config = dict(
    n_layer=19,
    d_model=640,
    n_head=15,
    n_kv_head=5,
    head_dim=64,
    d_mlp=2560,
    vocab_size=16384,
    activation='swiglu',
    norm='rmsnorm',
    norm_place='pre',
    norm_eps=1e-05,
    positions='rope',
    rope_base=10000.0,
    rope_fraction=1.0,
    qk_norm=True,
    attn_scale=0.125,
    bias='none',
    tie_embeddings=False,
    parallel_block=False,
    init='uniform',
    init_std_qkv=0.0135,
    init_std_o=0.0,
    init_std_up=0.0135,
    init_std_down=0.0,
    optimizer='muon_variant',
    lr=0.00128,
    beta1=0.95,
    weight_decay=0.058,
    lr_head=0.00169,
    grad_clip=2.0,
    warmup_steps=0,
    schedule='wsd',
    decay_fraction=0.864,
    decay_shape='linear',
    final_lr_fraction=0.0,
    batch_tokens=[65536, 131072, 196608],
    seq_len=768,
    doc_mask=True,
    train_tokens=1175000000,
    steps=10095,
    dataset='wikipedia_en',
)
MLP neurons of a small language model. Each row is named by its layer, matrix (gate and up: input weights) and neuron, and shows model dimensions 528-623. Each number is 128 + 32 x the weight over its row's rms, rounded and kept within 0 to 255. Numbers have three digits each. A neuron's up and down rows have the sign that makes its largest values positive.
Before each neuron's rows, "fires in" lists the words (lower case) most often at its 100 highest values on Wikipedia text that the model never trained on; "fires on" lists the tokens most often at its 100 highest values on Wikipedia text that the model never trained on. A number after a token or word is its count.

fires in: "and" 94, "but" 5
fires on: " and" 94, " but" 5
L11.gate132:142176170089139125118074070144183149121129118130085150141175113175168162123124150116094153109062129076150154096095158115073110102090125179141132168101149124147119133176136132096152074120112141137108135131122145148095112160151119117141129112083147074122135161141092166151125113144174112113
L11.up132:088122127159120108124120094173099145161134160157136119101129189102141149129226198094124117145107182159144167068123140105129073083090151162087105153156065164106123124086148155156100139081064166174124102115150111163111105141154110154163130067157112131140124106169080158168171159090065119097

fires in: "with" 17, "to" 17, "from" 13, "against" 5, "of" 5
fires on: " with" 17, " to" 17, " from" 13, " against" 5, " of" 5
L11.gate906:118121133123124163145133127117128155089154124207145122172156141138089072089133118140177084124154131153123104090103125140093166150171165141061093159121097151095176142098142128085100069099090150143100115119148157156100159156157187100087107057140104140102128184169152134099134128166117108150
L11.up906:133122106120098152117154134123144110129176084079160123181040119188113124117144154108094101154169171149175054115086115095182157117159145146129162118152114119058080165131073120198162140123121087093119109137086131142152112099128106091164190077069131120160136087087162112113139181108138111112

fires in: "had" 14, "have" 13, "to" 13, "for" 8, "due" 7, "was" 7
fires on: " had" 14, " have" 13, " to" 13, " for" 7, " due" 7, " was" 7
L11.gate823:138140128123159094143123151122057116098080116128088069091106189096132106149133149167086136117121131116120114134150071148074172095195113158092098134123159150067150174156120136059121153115121177144148098144162138170174089135081124119155157154162087146093101099132097152124135050121150144103
L11.up823:107158122181102114095092193126113068108111130099102087085129107099157129131106135126100109154184152174115143106085146135125083169132063137108119080161181143049142129131127176136142157084158182103126145050170140097153135140117120096151124137144098094158128165145064123126139090092076090132

fires in: "not" 16, "in" 15, "to" 8, "who" 5, "on" 4, "counters" 4
fires on: " not" 17, " c" 16, " in" 15, " to" 8, " Not" 5, " who" 5
L11.gate44:147218177107154134077146156131122141096103161144156124097139126079098174118154150127107090130172108114169158131197152166098087166094142106153120182112107128152089105161104138069096098140098059123102115134150093094153129164170106157143118110089105122128143113115115118125123138193136110086
L11.up44:100138119123152149135165115108119152117108150130143088152105118112143080133127122156188125123157106060143150100073096111107145129142160110095075132123149112120099134142111130049128100152119120124097137191151110198101104089125165092089172127158077092175091129142154125139152140146117141141

fires in: "including" 18, "as" 15, "to" 11, "until" 10, "especially" 6
fires on: " including" 18, " as" 15, " to" 11, " until" 10, " especially" 6, " later" 5
L11.gate1257:094109128097098094111082099194130124147135091197150074184085149114095104135075102053138112125145197112184109071108161134083124113115130158130178133166144132119080150068092124139118159081096136090102078102100151178107150111129089109130167168163087129152143077147129149122090135118097158030
L11.up1257:158170123154159150106184152094089119080183131136171089120164147065150187107133116161127088122110121148130108063164133142136113131097074114073164148153114080188062056155095162117087071131128086147133124122065041100147204112132132123131178135125160172176102114110155161164173149114101128141

fires in: "with" 31, "a" 10, "that" 9, "which" 7, "who" 7, "will" 6
fires on: " with" 31, " a" 10, " that" 9, " which" 7, " who" 7, " will" 6
L11.gate796:148114120128129076191098156130114100106101158117151123140209099125168123178136117098129114126123096068040122131153135069095161153089105114146189179174096175131109135135133129123120139110116119132134153128133165120112133154130137152106115137135139134157132083082199139142149139138146141113
L11.up796:116127123097170068144088166085138118174180089183123125138156150153132103118075139185149101075154146137130129141172067110128111132101174155136115220057118146094093130099146152133120143147117079066158131080112091093117113127075152114141100175159125122118135101127145109098073123111138093201

fires in: "that" 28, "this" 12, "same" 11, "new" 6, "by" 5, "one" 4
fires on: " that" 25, " this" 12, " same" 11, " new" 6, " one" 4
L11.gate228:146097060166103112109135144170095050127136118153108130138129150161130098140200106164111157174107120151205141140139101062131146194127142138147164185165146101149126161097122115157156153153106103163042114089104155172145138163155194135144106140154133147140074114138145124094166125112140121178
L11.up228:117090152151098142157137100135145167170110133115090129123170157210117167150119156119086119025087146169093146133108108129112116130148151123050132060141094116086176161132157133131125107094148122076098108161134081130180139157088056138134071109152131169086100121137181153215131100173181152166

fires in: "a" 46, "s" 13, "the" 5, "first" 5
fires on: " a" 49, "'s" 11, " the" 5, " first" 5, "y" 4
L11.gate57:152153161135164119166186133171189147164161100135133150154111170154193116097133148108111149139162158088131126173072106150120131134108149137112125151169157119108146126135105127107160164130098084197140071159179112120104149136079158075082095105179124097148169079171158102075114153185148096143
L11.up57:138138145150101058135118120110149143122149158162182109123110134123119130172104158173127083102128114182165078189153124163097124144133168153092104064202135086100138137226149148107062056121080093125151094118138148133151149145136132142098195063144105132153097110124110116081141184073119141131

fires in: "in" 81, "that" 7
fires on: " in" 81, " that" 7
L11.gate1487:118190219121155156146134130134093032159148142161145111116185098130108099173145137121135208166144175131092092079145138164170117105115137123149145163101141129127122161169142158151200134105171110122074067092134062123152134066134181124081142103153133155141122161143085085138105166075103110105
L11.up1487:117117144152120133121132120150128130147090127112132117103124149151087114054118137108119120093095117071143118137119125104092093073113156182091085130166129101133059155129050127123136143177152117130108147118135133169139187081116117151163147079157101143151125077065130153161118090057183132123

fires in: "on" 21, "in" 21, "of" 11, "to" 6
fires on: " in" 22, " on" 20, " of" 11, " to" 6, "em" 4
L11.gate1502:129127146146114171162106144094168157131079081188163175161087137208132108096179150132087097085104158076087112114078137141149143125123115133087160113141186154125120103154079103111110132077076174092082127125094102180112123059194127170161113072169167151114081145120093104099123142133132121085
L11.up1502:141155112093144108161186120177126177111109134119171160152126086120138090149102126137176120117116187113106158105128087118116150099129125134118114145130093085149041117162084183093155173125116058146161146092087149171161126075151193164137126136082114111163053116135132139129097138139199113049

fires in: "to" 57, "would" 13, "will" 12, "must" 4
fires on: " to" 57, " will" 13, " would" 13, " must" 4
L11.gate443:095109081138113046150164109132119096134071091119130124145130113119094189114097118159101146123144123116102181142143112141153160154102161100143160136184113075206094175131137075105132133100104128086099157149136196122077168133117176177071052144115111098096129108120135129116096169167141131180
L11.up443:079105104138107031093119117159125121113080105172161138173103118115102147132110106093122123123126168116095176127107105112103095142129120134124142097182135103184144135134167101068112110131092140077120141092139154150111155109159145152116102164139099100089137092133136180061117151164139134155

fires in: "that" 39, "one" 6, "announced" 5
fires on: " that" 39, " one" 6, " announced" 5
L11.gate2035:100144135105162146126131114131185087108097069122165096118111109119102100193121078125162146079124143141123126175083119132110089113148076104149139160195134070120152160113146091142109135119140094163158154101171165103126147110172187114093113102134170098197160054128189099155091152152088130137
L11.up2035:090158112142164095129096148118129075140204169102130055147125195135108162146133170156146125117136170145128149101174052117114124157145102155151170107192105186145103145165134130100116109133065062128142180078166100082106169143106111133106126131159117101147127145049090144076095157113109089093

fires in: "in" 61, "for" 10, "to" 4
fires on: " in" 55, " for" 10, " to" 4, "In" 4
L11.gate539:147102204101095086130127160138106152137135065091099109154139069147172110127096133182164150124151139152208110039163181094136085169099068096092075105092135132146126167114073075117111120044094105104123081142153133071168132144143126102113129099134132088134140161083098118126084096097107142120
L11.up539:137150160115170164109145143113130118122152154210137186087138089122097164130102159123132139099132116119166062140149128097105122108149120092082092132156129128139086109186171081092091064169143093095123115090079123146107177104142091135172117174058152124093132093143137121147150202110110113121

fires in: "were" 40, "their" 14, "are" 9, "them" 7
fires on: " were" 40, " their" 14, " are" 9, " them" 8
L11.gate1039:188151173165139151138097124122171136106091098147120142179120112147152100122168097144142137120134125149112150108158146086133077146122148142150155110144098084115126113122105106099155154221145131120150097133135099122150052110124190166174137100089145154129105077111126069082111137089165171154
L11.up1039:223086111118090137135160125169184176096193160142110152115190099067120034166132138106153193092153081127069086119174133121122106118093178115167120139147163127148134115154128128160144153092148122122123124092087158134085174168141146097137093158093126086104085091095129107125193153087097096057

fires in: "was" 18, "in" 9, "began" 8, "been" 7, "had" 6, "would" 6
fires on: " was" 18, " in" 9, " began" 8, " been" 7, " had" 6, " would" 6
L11.gate265:216093095119125134153166109091135161131097142136082132170123096143117162137104089072106021138191163061065129169080116155115097172149112123149131053135110136089104191125108115092146128137073112153106137144089151179157150114148140156114105108127118127144089158214123084168135110196119120062
L11.up265:129078162119121133052164145109178118119070133109098179109135125079134174125138207159097122159181123123112141132090110127093127164114102145114103164180135097064191166150149117101174113088085105171142138177148151127140085095084158102108147079122121076126059120119164113118185119167145099119

fires in: "south" 29, "north" 23, "west" 20, "east" 14
fires on: " South" 20, " North" 18, " West" 16, " East" 10, " south" 10, " north" 8
L11.gate2140:122041195148102105191129208147172088109142168089154135117161161085151072077131168153152139135125113093171122101117135113104130180127121106205179111106144075141150118112152098107162167138121113137129162185097145131136135134173139143158066100124078160155101171075118138117073141146149078124
L11.up2140:101099139240121120132112100117102177133113098130111174150122098147131102150106150185121169114102104127145160094118105109092128121100122104118150220148145159141116134114122117118133149140148145051162057121173123095143146139113156155154155107100088163076124104138126156166186136077080128142

fires in: "on" 92
fires on: " on" 83, "On" 5, " On" 4
L11.gate1507:135106229155091120143120180131098180124120129156106146102132081075119086076111144113128102141150127116059110127116134126091123151157118114151107116113108095182088112133116130107129097142113112136088146123155128110120107155120054095144118146136149157147136119090123128203171119140162110087
L11.up1507:153133108141098124095148082073081067123143213163104194114221116164125119180129134156129096130107167123102097134159160118125120128118155127164115122113103075163166136142048088168103151111125152171149147054107155137123186114121160116105101110120152147172081142134093145114163064119132101118

fires in: "and" 62, "to" 17, "or" 4
fires on: " and" 62, " to" 17
L11.gate2172:105098152102095092103111103122094146187099146139198153117152091151106080147180132120147164100105144157163167121160134140132137115099112107111140123139149149128069123152125068170151105130063149107153129127098178124150162135111126183106047107113168099129113102133133165115087119115112202172
L11.up2172:112131101119148157148072184120127122090060057168115169101146141136097112156146135107177152100125137189113091092109157065149107136109176144104134118184081212124123174126163115121118104152095087097129168136172156129103176183173179145082133135105154138137110193131100151129160121154149136077

fires in: "the" 66, "between" 11, "both" 4
fires on: " the" 59, " between" 11, " The" 7
L11.gate2152:123148158178118093087131090107102078158143106138181120121115116158115135143173161133142132106126164146129143119138126135073112128142114109150062140162122052076133186107077108140107108124158172081141145085138127077162168192148136150167140120034124073136098099079148125140131161206114133133
L11.up2152:134087096066181028128068113113102173073184155209163099110091111130057133175106121154125119112139139172167142125172105088069115099099151079151135122118075182170190150051146180174154138130178100092169157095125150128153136142181143171100134141082127104126108082144138119082167108151146112097

fires in: "also" 33, "been" 11, "further" 5, "be" 5
fires on: " also" 33, " been" 11, " further" 6, " be" 5
L11.gate111:141100077144071120131140072151139154152184158095083166104108083110139119154143107117115141176174149153120121059081092116137122092108153148186129085089103129111151100202111139122198065079120106136075159119103114117122138112115143088193091150185128101195062127114161100090154108148142112119
L11.up111:128132070152157116140043140124078101189118128046101132152039160097109087142118115153108083149184131156128119117070130164090209104094179132130089121108131131135174062120067125105167204132126145078149176179095126145112138117119146089155117061166092170067095126135144138096106090096105172112

fires in: "by" 42, "of" 12, "from" 8
fires on: " by" 42, " of" 12, " from" 8
L11.gate1075:160114155133149091106161178138116181123145076089144084139084119150085167121166052113104094099117147136187130093124123138124139091110144099119103162112140160148110172109076111021104077146103123166126159183123131146153071133118021152131120141114077159109132100181140088140129091174172136102
L11.up1075:105104110113123186179119141108148145114152144134118140104113117095075142067176128144139163135168115112135082121157114120139108117132113087169085038045117136147142165089123189122137099153124111100124056095158088165162137174171126148145155150153103112119131125157139122111152151170171084106

fires in: "to" 54, "and" 26, "or" 8
fires on: " to" 54, " and" 26, " or" 8
L11.gate1761:064210106127147090134083138122164094125076189119178108135127147144129124100103118119137218112083178101153215134182088146046176090125147067149177122172164164214096152128117139122149086103100122170106163125116123122113141106126110096115092129098151151140094154157131129121158151141163176150
L11.up1761:106155058146082121130162109194095070096103074151180125097085115078141185066125140136083191128141143070144112113148118114145177129086128093109151110136147159080162078159132069172130045040164119183125104224162139169128096071134143201086112175121128110063118109179106160125126156112112186132

fires in: "by" 38, "of" 13, "to" 13, "before" 5, "then" 5
fires on: " by" 38, " of" 13, " to" 13, " before" 5, " then" 5
L11.gate2383:144173149140124096139124081130080088151167147099151119105143122144156158139123082104082116088123134116116097129111070155214137073140104092148109184097111107178086083186107115147147142065083120154166152128144137107072124065155111159143040143083089085123145133130124134163110079129128129075
L11.up2383:119090126131090171132131123146121140079157137128097148102162141121141132116153087081115096122066101082132169162145127126079125145120142134110070123101152094119143111071123122114124127120136146098056173152106193157117147100024124181100153134069114114114076137049172132139168112153172100160

fires in: "in" 70, "by" 12, "on" 8
fires on: " in" 72, " by" 12, " on" 8
L11.gate331:140092178103163094190122128060119148104134154175161156144122151105132095070109135099146112158125152118141182152184135084170093117133124111152121132126113124115160085138149138088144078082106181154166101140167156129140171162079207107128120140126081126134099117140090144125114079152109111130
L11.up331:093130118139081154105168157065168130176076117097182099137147112152130072149151114110092153122107154084119154169151088137135138095101171128135147163138128090107114203126114091106130068098147128123136129123155093135066181175161170155138103121090134129129124124141098177131133110149120156200

fires in: "made" 35, "making" 9, "is" 9, "on" 6, "make" 5
fires on: " made" 34, " is" 9, " making" 7, " on" 5
L11.gate157:124117144184146143093102095111121209175115151104124105180123077108080109167168104108161194162140144125173119160117120123102132148097138157166188111195083170164100103034115144089178086173189122120142104103161102140144158158150090129107044142128105106220085078132185131105055157171130140166
L11.up157:102183138097120114200169109049101155122146133126077120112124061169083112124091143134157117138149064184117130135087090185128167128126169120065144148132130086125095119185110108138131153047149163139155157104119186101138120123142123114075123093126188163128105116122176102114112137118126136139

fires in: "that" 21, "which" 18, "same" 15, "each" 5
fires on: " that" 21, " which" 18, " same" 15, " each" 5
L11.gate1503:150138205186161121160154124046168114073148116106145094124066129165091100114148112118051133090076083116127207160066126137125115108106102137118136110148152108156137156115191134123140125095116095118120168127133150130102125110176153190169122104115145113193156100070184135142145137141173119073
L11.up1503:150083149154157121142102147138112122139084106053113143174145110107145152153121122116123141114163098154122141165095067110125137126130146121150130135124122122127113143121142091148118120111172177108113152143106168167102199143102137117098091139202080142177140130193133147112076142140157131115

fires in: "in" 38, "with" 31, "and" 5, "to" 5
fires on: " in" 41, " with" 31, " and" 5, " to" 5
L11.gate954:122173102113177114141133147125152149133171146102159150117079091146141196158132118156131133097159187100138177102099115105179189101109149119145163093097124190159095137145105056107103125082143086169152111144136124105150148097164135089144111114095173140161131199139090102129085108114167140138
L11.up954:098126089145142106103123114071129057123141084121182126148149146168104125116143079109179130114129121095179133130055107150176175148182117108107121148181166063121145141100053123131073153152093135135135096106108130081164116078135087135075068125115086083143106111190125127135136137169084159068

fires in: "where" 22, "which" 18, "made" 7, "on" 7, "under" 5, "gave" 5
fires on: " where" 22, " which" 18, " made" 7, " on" 5, " gave" 5
L11.gate1548:231109127194153129162113080137121111134157069070150117155131118150142114124081150168126135043170138144104132111156121113147121134111113116171127146144153122076065130148101174127135148129143146075087161141107126159135113124139131158087088124120104115133158102120145068164118129064119054147
L11.up1548:103106139175153093116123101131150086050147153220147132153152133135072179161104102153141100133158099122089116149127189079144126051119100033132100112083135106097153147109119171082138141176139140112138126079087146167153094094078085173148133172139178142081109126136118102131183099115115105186

fires in: "who" 33, "that" 9, "when" 6, "as" 6, "had" 4
fires on: " who" 31, " that" 9, " when" 5, " as" 5, " had" 4
L11.gate617:154109118152208140142116138193131095218040123141120127140119187089141121200089120083075153090189107133102108156126148109138163153153113092119135116173160105136076118120089125160117143134129113157143083161136126134139163090142114117101116144127097144129123102124074117205124063077073136083
L11.up617:124106113069146119092069076120158232136103152061112076066190061104092117081122146113193125092153105099144097178099192108095190114144170070117140147104124171144165127209126161153108121158126136101219110072136126116117177118129114153125158105121185098103150112135139119134150188070154130166

fires in: "and" 33, "of" 17, "from" 6, "with" 4, "in" 4
fires on: " and" 33, " of" 17, " from" 6, " with" 4, "0" 4, " in" 4
L11.gate1547:150144111130154108153112094128122136141104182167110146119137124131168119158105132152076148123151115103129159119128119181149129102138158118098116153095104132108131159179112188135094117138153075104176092227159156101116129083116139135124125208092133142115117106128197151173069152046104113149
L11.up1547:161133157069159148163115148094122151086072117069103118134085061086111164182097184158141107142104106076126117151165121212129126147161118126168145140139141084091187125115161190096108108130114141127150118186161098147033148121191102141080126209105099054185127111142200090170120135142170124141

fires in: "as" 21, "of" 15, "with" 12, "after" 4
fires on: " as" 21, " of" 15, " with" 12, " after" 4
L11.gate926:119092129160152116135124130154063088171167122149123111092122141163112104107146159166078139097111157153131143130062156135122159163102166086097115070090087134104125096140105109132120131152081159099187193146134153097158141115130137147176126113141116068115149167171150135117112153095119102069
L11.up926:176144209096132148145127144105141118043191147173124163182098130124134132082127123150162147140099131135148122109135151173139127123074128123081121103134154105096099170120165121117124116115154160133153151098144123141151081165096160097146118109080081150131130146115128170100089139111110151106

fires in: "and" 93
fires on: " and" 93
L11.gate1965:148129156139100143090156113120131160106101158094154130118153166123172134113166152090099172096086203186118145095116139131101077152109129121170135170098123122089100129101162101081142123178113154093091063058123165148148108126123091177111183025185120045062096141156077151183098129075082059150
L11.up1965:159108114115151119180169070129113128125094071101107123126130164080145160153161117151156182146122111158138139075104143130122160097138120138139144137111167116149111109151067118124112126107089082049150169107114132107191184121120126166135151104107121115194107175090207158197184118141158175098

fires in: "to" 35, "with" 18, "into" 5, "from" 5
fires on: " to" 35, " with" 18, " into" 5, " from" 5
L11.gate1957:076103121088161148122111113124118155162134178132138157132138079205099141119175144135077161138098128144055148134124102139102194078083133103100149171088136057070169141098109093105102117114131138161124152135086087108125136165163166167123127140106107086153181104129169151184190122135158109114
L11.up1957:136083143126154129128160105103045132049163128102143109125119154178085113175135205105095133145101084143093179140094167155121163089145139150117103142164154114146145127128182138128153104140098159098062161114094149099115168144168098098170176141100126142114134141108125169104147116142128105096

fires in: "first" 52, "in" 5
fires on: " first" 52, " in" 5, "or" 4
L11.gate108:086064129173149108129160115131089096160103141187187139125103153103119120137126035196124081173089134066145148150068151175137188178125132114137062186095122160149138118118104148137119076128096130152111129068084080140132173096135224132167188205153177110083137174149108127152190157154139153101
L11.up108:212123153107135105144100076084075127161143163134206166107165105089132162143100112166133127126094087117143109147089079135074162173136161142136167130113110143149097118111113202118085124144154142148104085088144115127141137123135129135148194079137098144106106152148111157171160117128159127158

fires in: "of" 22, "after" 10, "from" 7, "as" 5, "de" 5, "member" 4
fires on: " of" 22, " after" 10, " from" 7, " de" 5, " as" 4, " member" 4
L11.gate2002:137130157171115132161149091069150157135144143099106161073123179134131086116108144138100133123123122121133109103192162110128105079112162149132202118070157098091094095131116140162167110130134132130136115171134072156099087095145169178138133143153107131125127099148100136155097169128086134159
L11.up2002:130107153169128130120155099087141090173160197117129090108130136137173098127110100160152051135076114122110155102117121167162120120140210132136141122108145117116107119131155136153060080112106138066090087121139113108110132055125148141080203115125097093142079145132131126161102189122125095148

fires in: "of" 16, "him" 11, "find" 7, "for" 7, "some" 5, "them" 4
fires on: " of" 16, " him" 11, " find" 7, " for" 7, " some" 5, " them" 4
L11.gate2003:199130150126089149112124094099110123141144123127183124122113178103146165118169154111199049095111073181133107129114086129132136071134153116134169156165144139183105130116109172138098086085128117137221080147099164135125088125134155117143148181141143148179109133107204149136110165160188137158
L11.up2003:184137150167094135152086071103160122127115135142129150162052174090166198153134138135131102125129155170115154164081111114103103096135081145180175159064159095120156120121089123150112138125130179093167065129130100147173146129099146178096090162133127119122167104063140181087117129186189126126

fires in: "was" 41, "were" 13, "be" 8, "later" 7, "are" 7, "been" 7
fires on: " was" 41, " were" 13, " be" 8, " later" 7, " are" 7, " been" 7
L11.gate1344:099137165179170140077127179128108116119069131140143147087098130079153125173139084119114163151177144133172141083121136139137137149127169199095088070041027145172153110125127071144132158179170099157118087108125192167136076102125158114137103069113115077144118139180121127134214138116182174134
L11.up1344:114111136147104097106025132142140101131134123088121133142144052162126115086158117159144114153116160172127148099153125134077078177068132081127091148153145145143117132148113096159133160185067122146126212135197159099082173140166114195127191196143116169116098038122089123137153140104145123191

fires in: "the" 28, "been" 6, "opened" 5, "to" 5, "won" 5, "was" 4
fires on: " the" 27, " been" 6, " opened" 5, " to" 5, " won" 5, " was" 4
L11.gate2204:130090103113110127193115085187129122152069100115143142073106072149054167115142050077175052083198132071091128202162098116119084082097107119179188100119078114143140197128170140159153147113138085113150159093156170152082140126121149137105113086171124126182129179165132122096180163127164136135
L11.up2204:143135154130099080163138094084151094078053121147124151078131150084152086089164103178120169170157130126136100096128045138167083099089137123102143112102093128145134192126146128110155128117126138110144161156152153091139173161119158173150148137132118086163082112046126047103146132133119144138

fires in: "to" 15, "at" 14, "of" 13, "for" 7, "from" 4
fires on: " to" 15, " at" 14, " of" 13, "20" 9, "19" 8, " for" 7
L11.gate1943:155134135103131169102114124097159111152128150135137151160083145113129192078147072090148168121144066111144098129148108127156162184158120117117164163106130100132155155116108119177182080129139105119165123141091135160117156141157115105144148153148076147118038143163162138127109149125143106097
L11.up1943:142116175212112122155077111073221120163096136106168124164058133103104109088102165097141147080154123144147180097129119160120136152095089175097096141137119096089156143123096179127145138165122098155144063106153103115133158184117115167092134160157160134178099127135103152150146143147166141097

fires in: "of" 39, "in" 14, "30" 6, "on" 4
fires on: " of" 39, " in" 14, "30" 6, " on" 4, " past" 4
L11.gate1329:086088101175129123088094088154145097122180106104095118164127130139087089118204165157089098165124039116202027127133120130178183130129104105081078103079038117115115172179129150184103090079122105162182111128131106147135133067070101122164063194157141167173098142098111096147148149058141159146
L11.up1329:115112077187099128132179120119129115172142151096075165104156095143116102106143127148123086204134134139136098091067153085104117131152086118141108128115079029101218132112143144107076082167101072189114107157110105101130105117100137092178095144107113145135152166105148149040157078140083165127

fires in: "to" 16, "would" 14, "will" 12, "act" 8, "or" 6, "any" 5
fires on: " to" 16, " would" 14, " will" 13, " Act" 12, " or" 7, " rev" 7
L11.gate1551:148103150068167072070117124121148110101146154122108148082132134114096131115160097106152134154153099188081162132130116135096192209150114129138102058157103122131028139109106117125158140114228126167161115103125146127153129156093160154090102114163121150077160148154115161161161109162115119140
L11.up1551:125128112111121067041113106160216066103127149117131110172148180132085072118114122147167069165079097147073128099154181161121147169143132095069143143137118128106157144140100083070147133105143200126127170126167143129096101167143075082136101133097129088068127109059144096114136095143154180172

fires in: "early" 21, "of" 17, "to" 16, "despite" 7, "after" 6, "also" 5
fires on: " of" 17, " to" 16, " early" 14, " after" 6
L11.gate901:143143124120144113107119141145097175211147138150127117178120138139048128094135082110083097120077128098184057112084115116131038098056074131103091129167109085144147122129055113098165123095139123106107175115102126088123146164121161216133185109102140149084149092157132122086141111190150098133
L11.up901:133082114131094107114105126177094116142123143128057156092116138157105147133126127189058165079220093162121140137097055114167140107096154136080108131190150130140197130124091103097142107119107136141135157124164117103140142086126145177095096124111111126108120138172131151099099217142076100110

fires in: "who" 45, "which" 30, "that" 14
fires on: " who" 43, " which" 30, " that" 14
L11.gate765:166158114091153078123115073144181109129108116097125113083140149169111148085195142095160100184158104111181148154138110211125157148080073173129088132163152118122087089102137069147138087134072118117059134121180151165131106112119105107136115084204110136115137200161201111082124195130190133153
L11.up765:138158070169098096100069167140158197118127203164170107120021152189151112126134030113075113159144133117183100099159106130123107138147133169126079175139114136147154102149153107120116046129109205110142147097175146116136114153111134151079176122149119105133136130039093148130128098172134131083

fires in: "became" 38, "form" 10, "become" 9
fires on: " became" 38, " form" 14, " become" 9
L11.gate340:136158166112092128160127148137121143171140139095145167170173153095086161152100105167106155179118135130145166139120099074113118178123134099119134141141139148154104178119151106140133115167178160146144119130118198089194152121139124105186139113070162149158125182148138138162080101113168122116
L11.up340:103134083115098087065060137139148184150150172125117146194155120083039107118079106138166187158115110106130172127103131154135132104154081126120185108135072108107132140132106096182122150123158126152135130124137123142123121119135114155115124144088126111168150139115156094144127129161104136127

fires in: "from" 72
fires on: " from" 55, " From" 9, "From" 7
L11.gate1253:095099161127094139154152127115128079090104101182111105133124136147136110146049179127135134132117188076112134145100089147139104148100140191138091173117108165161128141145117115115103127130167131147084090138128140103185154144057131154144115159092121101180102103108153056140141138146169168099
L11.up1253:085103223145148121197163109144126101152147104114131104103088158152077078135133122119176121134121091082104066125126140176163154133139081084076143124074108141153181149096112159096088146098097117118140131176125112181103123156122119168092156176136124173117149142116158137146174153137151104117

fires in: "to" 64, "would" 9, "have" 7, "for" 6
fires on: " to" 64, " would" 9, " have" 7, " for" 6
L11.gate1735:166157128112104127050089126149142146147188123079128071112117083090088110117186086101142132140111121150111200106138118080100091104087067084171125115136132167074152169126109168065088053107170140164112140109150101141111093165128130138070079106098118122107129111158128137125177139116149098179
L11.up1735:095112127098106109155148099144185095165114174125069142084096156089117118112117109103131137134107118168055107178118142109114143144147220167102140123171148122129140137126152133162171128124116129160065173084133165066152121155067135170101099150088175134129151170150132186126152072169142130144

fires in: "for" 37, "as" 29, "in" 5, "with" 4
fires on: " for" 37, " as" 30, " in" 5, " For" 5, " with" 4
L11.gate2362:127115164146157106105125185156131058150112216180119143105159178158179134126105163087150095108130154098123240113062090121117170147171156039148151178100108125078102154177150083110142133130208092074146121136098136131168097071125130112178107143126097147056154124088141183191139102150103143107
L11.up2362:176125186141061118109082076132094130110137141115152197128091108121130126112109153128176140067118085145133148039095123117139128130106102126083150132107063141109140166153096190130104189100177170101207147148105144117135064127110114128143138118153158063126135128110084127167073107117115134121

fires in: "july" 18, "september" 12, "summer" 10, "of" 9, "june" 8, "sep" 6
fires on: " July" 17, " summer" 10, " September" 10, " of" 9, " June" 8, " August" 7
L11.gate1539:171148161102120106075096100090153178087129103086123101191184147141145153163139125183057115084177082134155140116144118115074117137157102107144117119108156094165107114157130170147114067087151129102150112159121097079061152123097128133113163099216107105120147111110108160124138058113119121175
L11.up1539:112116179127141133124032118127154182155093081132185152140181156109102051123103072110122115149159092166130092112132121128140129067119123112144120110137139138127147150156159093118145121152159106096115148166131108177098169152123080062133154100150116139138042177152154104111135139107145195115